Part of a small language model's weights.
Size: 18 layers, width 160, 5 heads of 32 (1 for keys and values), vocabulary 1024, 5.34M parameters.
Architecture: RMSNorm before each block, biases.
Training: a variant of Adam for these matrices, 326M tokens.
MLP neurons of a small language model. Each row is named by its layer, matrix (gate and up: input weights; down: output weights) and neuron, and shows model dimensions 0-127. Each number is 128 + 24 x the weight over its row's rms, rounded and kept within 0 to 255. A neuron's up and down rows have the sign that makes its largest values positive.
Before each neuron's rows, "fires after" lists the tokens most often just before its 100 highest values on Wikipedia text that the model never trained on.

fires after: " k", "0", " \"", " (", ".", "'"
L9.gate311 [131 144 128  94 122 103 141 152 136 124 133 145 131 125 161 136 140 107 121 104  79 126 105 107 165 147 147  76 126 125 156 107 125 150 146 104 132 131 158 115  98 141 133  94 133 149 147 120 149 123 137 142 118  95 122 104 110 128 141 132 125 167 196 144 100 136 145  84 119  93 111 109 144  79 155 157 121 183  80 117 152 103 120 128 152 112 133 145 128 147 161 110 204 107 128 100 100 152 119 153 144 139 123 125 129 147 155 124 139 147 165 130 156 105 124 152  97 116 105 171  90 142 107 112 150 137 125 143]
L9.up311 [145  93 109 119 109 164 132 151 112 165 135  84 109 151 102 111 105 146 129 117 132 146  75 153 163 101 152 176 136 131 119 114 162 166 111 144 157 104 153 103 171 157  89 103 131 158  76 111 151  95 152 135 118  89 129  97  94  65 123 118 142 140 155 142 122 165 130 149 109 115  85 110 148 145  82 146  76 123 122  80 104 119 133 124 121 145 129 146 115 128 142  89 133 152 179 112 166 115 120 135 167 114  98  90 138 169 143 148 116 153 138 153 138 127 142 150 143 138 133 126 145 107  98 148 117 137 109 106]
L9.down311 [137  58 123  99 137 191 160 139 136 131 129 107 124 155  99  93 132  65 121 127 124 138  96 120 156 139 143 160 135 108 102 114 133 137 136 182 149  97 144  72 203 141 113 115 110 151 121 171 113 147 144 113 143 117  99 106 107 103 151 123 118 127 122  89 130 170 146 118 133 144 104 126 132 160  98 146  98 134 129  99 118 110  96 128 107 117 152 134 103 124 166 108 133 156 151 120 137 120 134 119 126 155 125  93 137 117 140  96 124 166 185 138 152 129 181 127 120 152 151 174 139  93 128 153 118 146 141 150]

fires after: "3", "1", "5", "0", "7", "2"
L10.gate409 [153 118 160 129 127 158 169 123 167  87 152 152 127  94 141 137  96 105 133 173  86 124 151 125 121 120 143 126 163 111 130 127 113 140 120 160 103 124 103 109 109 162 134 151 114 113 115 123 121  99 118 162 112  85 173 116 130 145 164  96 108 143  83 128 122 153 122 140 116 131 123 128  85 149  92 135 112 114 102 127 125 119 119  75 111 132 136  82 127 145  92 126 147 100  97 155  98 131 145  87 151 128 128 140 135 195  92 137 142 114 174 105 138 118 126 143 124 152 162 108 125 147 156 144 112 172 150 106]
L10.up409 [ 79  92 118 160 127 138 148  94 163 134 108 100 140 132 162 154 156 144 115  93 135 135 136 148 145 128  92 112 142 117 138 102 141 116 169 148 155 139 137 158 139 123 120 139 102 137 109  98 125 113 144 107 104 121 205 111 149 126 145 104 113 127 115 134 171 165 141 161 117 170 127 100 137  88 166 117 162  99 158 130 178 131 133 129 158 118 124 100 149  98 107 113 153 148 138 135 116  96 125 118 131  99 118 140 100 149 110 117 138 153 134 137 154 126 138 115 141  68 114 134 113  81 141 136  49 140 143 158]
L10.down409 [116 126 135 122 145 119 168 166 171 145 108 136 175 131 119 146 130 121 123 142 131 116 137 140 105 124 115 155 163 115 140 130 106 162 136 145 120 124 127 132 120 119 138 131 117 174 159 115 157 102 123 111 117 112 107 106 115 136 148 112 153 144 134 138 126 114 129 101 176 119 131 134 109 105 111 145 110 170 121 118 135 121 153 162  98 149 123 137 151 107 137 131  78  98 107 115 127  98  59 116 144 148  82  99 153 110 120  91 151 110 139 145 111 126 160 157 109 143 166  96 102 114 112 138 124  95  91 152]

fires after: " A", " F", " K", "th", "==", "ife"
L8.gate173 [128 113 114 137 150 112 114 100  91 149 143 110 135 130 155 121 103 118 141 132 139 122 162 135 124 135 162 135 176 134 142 136 158 112 150 121 106  88 142  98 103 142 142 110 136 142 127 147  87 112 127 131 129 100 138 116 132 106 119 133 159 148 129 123 137 135 129 144  96  84 176  85 135 110 100 135 153 113 133 132  79 168  80  71  99 102 127  89 160 126 116  64 119 106 121 106 121 110 105 120 153 100 197 120 146 150 126 139 114 112 127 101 120 114 137 138 174 172 159 137 147 126 128 113 109 143 139  75]
L8.up173 [169 151 159 142 147 120 114 136  87 142 122 122 105 117 139 205 124 145 140 147  90 144 142 149 131 144 122 141 122 129 145 102 182  95 135  97 129 103 107  68 132 156 108 145 138 134 127 138 109 116 145 120 113 132 180 148  97 142 124 156  83 123 171 167 156  75 115 117 136 101 137 129 134 111 161 135 164 171 144 132  86 127 116 126 131  99 109 146 128 104 128 124 173 119 155 107  77 152 148 116 129 113 158 133 127 176 161 124 116 137 125 108 123 159 151 129 160 103  99 142 115 129 146 132 126 168 154 128]
L8.down173 [122 142  97 144 123 178 132 156 142 150 119 130 127 148 168 167 138 143 145 127 131 160 138 158 123 166 132 129 142 150 152  81 136 131 116 107 117 123 124 118 130 175 143 107 136 117 119 116  99  97 100 128 107  91 138 111 143  81 103 111 113  71 129 153 120 117 122 122 111 115 134 116 116  76 157 114 172  98 167  84 104 125 128 145  88 117 112 110 143 141 144 110 133  92 127 108 138  93 139 138 144  99 148  94 153 193  93  96 157 146 108 164 121 138 116  82 161 117 138 134 118  78 137 118 102 150 100  96]

fires after: "-", "\n\n", " \"", "\n", " ("
L8.gate264 [134  91 130 125 140 165 155 145 150 138 154 162 127 116  82 131 126 100 137 124 145 127 137 143 130 110 150  87 112 160 159  71 121 160 124 104 136 106 125 104 144 134 100 138 148 103  87 115 149 128 118 161 118 141 159 130  77 149 109 143 113 156 132 160 127 118 103  99 103 149 137 128 147 134 111 150 114 152  95 131 140 149 123 142 118 120 134  84 127 123 180 173 131 100 176 125 121 103 111 111  54 176  92 144 119 122 138 183 108 125 158  76 122  91 119 107 101 158 159 107 126  92 121 110 165 145 129  92]
L8.up264 [144  90  62 155 152 122 118 112 102 117 114  99 147 140 123  91 148 130  91 152 148 128  84 158 125 121 143 130 107 134 133 140 129 178 140  97 115 128 165 134 160 145 123 122 120 149 129 109 109 152 166 143  97 105 120 115 122 111 115 165 116 143 144 143 130 113 163 116 162  89  86  94 174 156  92 128 129 109 149 136 141 104 170 133  99 139  94 121  91 171 121 113 107 189 135 137 118 157 129 121 164 135 128 125 146  64 127 121 117 136 136 116 110 155 141  85 117 132 124 121 160  95 154 151 142 143 135 171]
L8.down264 [139 100 156 134 143 124 122 140 145 150 127  98 120 141 117 134 146 124  89 158 130 124 128 140 136 106 133  99 137  95 148 104 115 160 148  46 140  96 160 146 210 142  97 123 129 121 130 127 122 142 127 154 132 134 161 122 172 119 106 119 139 156 156 129 117 113 106 110 155 165 140 123 135 130 133 194 125 171 124 131 166  92 159 127 141 132 116 112 134 129 104 161 138 121 152 139 121 114 135 140  84 192 114 144 127  88 127 139 109 109 139 121 114 101 170  88 125 146 104 144 153 104 133 118 185 143  84 154]

fires after: " (", "4", " \"", "2", "–", "1"
L8.gate258 [106 113  98  89 131 156 123 140 127 121 170 149  74 151 131 129  84 127 160 151 112 177 132 149 149 122 198 102 164 172 134 110 115 156 151 167 177  69 134 143 109 158 119 131 126 134  99 133 115 120 159 131 105 118 138  94  78 104 128 120 109 108  90 153 131 132 123 118 117 174 117  95 116  81  89 140 104 114 112 151  91 110 142  69 123 132 112 127 116 120 167 130 151 132 150 115 111 125 155  93  85 157 138 139 152 143 115 119 124 115 155 143 100 142 120 130  87 113 151 121 130 119 138 124 161 152 110 107]
L8.up258 [134 114 145 130 126 108 163 103 110 142 125 109 139  98 115 106 153 150 109 137 122 132  97 120 124 108 136 174 121 124 150 113 139 101 118 125 123 128 178 127 128 112 109 144  79 100 119 102  84 119 135 110 113  62  98 126 122 156 140 132  81 157 137 102 141 123 145 130 118 128 116 157 104 133  74 129  93 130 128 142 144  99 118 134 151 117  88 168 122 151 126 134 188 127 102  94 141 124 161  82 152 110 107  97 111 144 126 137 109 131  83 103 168 145 122 170 157 109 134  98  90 128 163 126 128 128 107 134]
L8.down258 [128 126 154 154 111 111 211 111 121 134 115 127 140  84  99 100 128 125 154 113 113 131  93 108 131  86 135  99  81 118 106 138  99 101  78 141 162 119 117  85 179 152 121 107 137 113 154 145 118  86  84 122 133  77 131 113 150 127 153 131 153 132 118 126 146 139 129 118 146  94 166 130  85 152 130 159 147 155 161 114 165  90 148 182 109 135 110 130 123 115 177 113 119 125 103 143 137 146 155 122 126 126 106  83 122 148 127  91 114 128 124 123 154 146 178 114 116 139 124 185 111 124 149 145 128  90 136 116]

fires after: " s", " S", " (", "at", " \""
L8.gate49 [131 104  66 159 154 139 109 130 157 117 167 137 102 100 136 150 156 138  89 124  72 135 143 106 130 140 128 113 138 126  93 128 139 131 149  97 146 105 128 140 115 147 112 103 126 146 104 139 103 137 144 152 149  93 119 153  97 151  81 130 143 127 138 121 134 121  72 146 122 131 134 162 158 117 138 138  82 140 112 148 139  82 181 115 132  73 116 140 161 122 135 126 144 140 117 117 182 112 119 149  62 160 115 115 131 135 112 145 147 121 173 150 114 101 162 118 147 174 169 134 145 128 103  79 136 141 106 108]
L8.up49 [136 121 101  99 105 131 109 119 204 141 146 118 148 103 114 156 161 136 150  93  75 139  92  94 103 138 158 122 107 147 121 122 114 167  94 140 135 133 112 133 158 102 156 168  86 143 127 107 137 150  84 135 102 154 123 122 137 102 104 122 135 121  97 163 151 103 137 135 127  98 111 169 105 172 147 130 109 103 128 133  96 144 130  97 141 177 141 120 111 124 133 126 119 142 179 117 178 117 129  71 126 116  86 139 143  87 127 131 147 125 150 102 144 106 102 171 169 131 117 123  73 141 116 129 131 149 134  91]
L8.down49 [117  78 113 104 136 101 108 111 153 153 186 150 162 148  69 142 114  92 142 159 133 133 103 130 130 115 115 118 101 112 160 113 114 120 153  79 132 116 105 143 121 137 152  75 137 117 116 124 146 108 131 132 128 102 137 117 141 123 142 150 189  70 123 129 139 170 133 111 108 129 157 122 103 161 142 119 165 123 132 122 130 150 120 156 111 150 100 126 154 125 113 143 114  95 188 125 133 174 131  94 126  72 125 148 115 144 133 110 148 136 114 143 161 137 201  89 135 148 109 121  73 122 131 102 128 134 159 126]

fires after: "le", "o", "A", " ar", " Ar", "ur"
L7.gate352 [160 142 139 117 124 135 146  81  80 124 128 129 147 114 121 138 152 118 132 101 162 114 150 107 204 114 150 190 107 105 180 163  96 164 144 127 133 104 141 117 149 134 150 147 128  96 113 104 120 138 167 141  70 126 154  91 110 102 112 131 121 116 112 143 129 130  83 126 109 153 123 152 102 137 106 142 112 157 120 130 123 134 162 124 137 113 145 139 137 111 122 126 135 163 109 158 117 108 123 120 122 137 109 130 140 146 134 124 125 123 112 136  89 153 165 111 193 124 107 153 145 100 103 141 157 170 126  92]
L7.up352 [117 119 143 149 127 120  73 139 102  95 148 130 107 139  97 146 138 112 107 133  97 119  82 172 145 131  88 113 152 119 142 117 127 107 110 136 142 171  94 152 109  93 118 144 165 108 132 128  95 137  97 105 153 157 169 101 114 151 153 131 158 122 115 104 152 124 135 172 140 112 104 148 124 118 114 137 150 122 136 132 122 102  92 112 136 127 103  90 126 118 130 133 165 102 103 126 156  99 127 139 118 157 147 144 108 126 119 165 117 112 131 106 107 129 118 144 174 116 139 103 153 169 157  97 134 139 108  61]
L7.down352 [ 95 140 113  84 168 146 129 128 127 160 184 167 102 119  96 143 146 161 130 141 156 171 116 125  50 123 144 123 146 129 130 115 114 146 136  70 113 146 155 115 122 168 131 124 144 143 135 131 172 112 178  99 119 102  90  86 120 175 179 133 133 129 139 140 110 113 114 126 151 154 166 111 167 137 125 125 158 129 132 130 151 118 132  94 138 149 147 115  73 148 146 141 126  95  78 150 135 148 149 124 131 117 149  99 118  95 129 125 124 131 134 128 103 129 133 132 122 108 150 146 111 151 142 172 147 113 107 127]

fires after: " e", " de", " app", "ff"
L12.gate171 [151  97 126  99 159 132 133 154 158 121 125 115 127  93 149  74 118 106 118  97  97 112 120 136 101 135 177 109 145 140 152 136 111 113  89 126 108 154 101 182 120 126  87 132 126 123 113  94 102 124 132 141 144 157 133 143 133 113 136 130 101 180 153 108 129 112 100 123 173 176 135 163 105 107  98 146 161 100 115 102 125 160 126 122 120 141 138 100  81 182 179 142 115 107 131  94  97 143 149 115  75 159 167 116 156 118 107 147 131 128 118 124 118 123 103 116 100 124 118 142 132 149 130 125 120 141 123  88]
L12.up171 [133 148 123  83  81  76 160 116 128 110 143 149 169  91  98 151 170 158 110 135 129 144 134 165 136 118 134 126 121 105 175 135 118 109 106 102 116  99 139 130 114 105 114 120  87  87 140 111 122 133 121 151 158 125 112 135 120 119 157 110 110 109 139 134 104 132 112 157 131 130 189  99 128 129 111 103 109 131 117 121 128 138 198 145 164  76 148 118 108 112 147 112 151 119  99 137 136 140  99 152 116 123 110 124 148 170 120 144 134 128  88 133 128 141 146 137 120 151 114 107 107 135 111 101 144 108 121 117]
L12.down171 [115 131 143 119 147 141 100 102 146 126 103 138 136 144  87 116 137 116 167 102 131 131 157 106 150 118 152 174 151 118 127 154 134  97 178 105 123 101 125 123 175 130 166 196 136  96 126 144 157 159 123 138 131 115 132 114 105 135 136 137 141 105 161 134 152  92 131 127  99 110 130 171 184 128 140 107 107 131 124 146 104 100  89 108 144 117 121 109 154 125 149 113 134 104 133 124 116 157 129  98  88 118 161 130 137  53 108 136 157 154 174 135 121  94 127 161 178 136  99 113 137  99  82 153 117 185 153 155]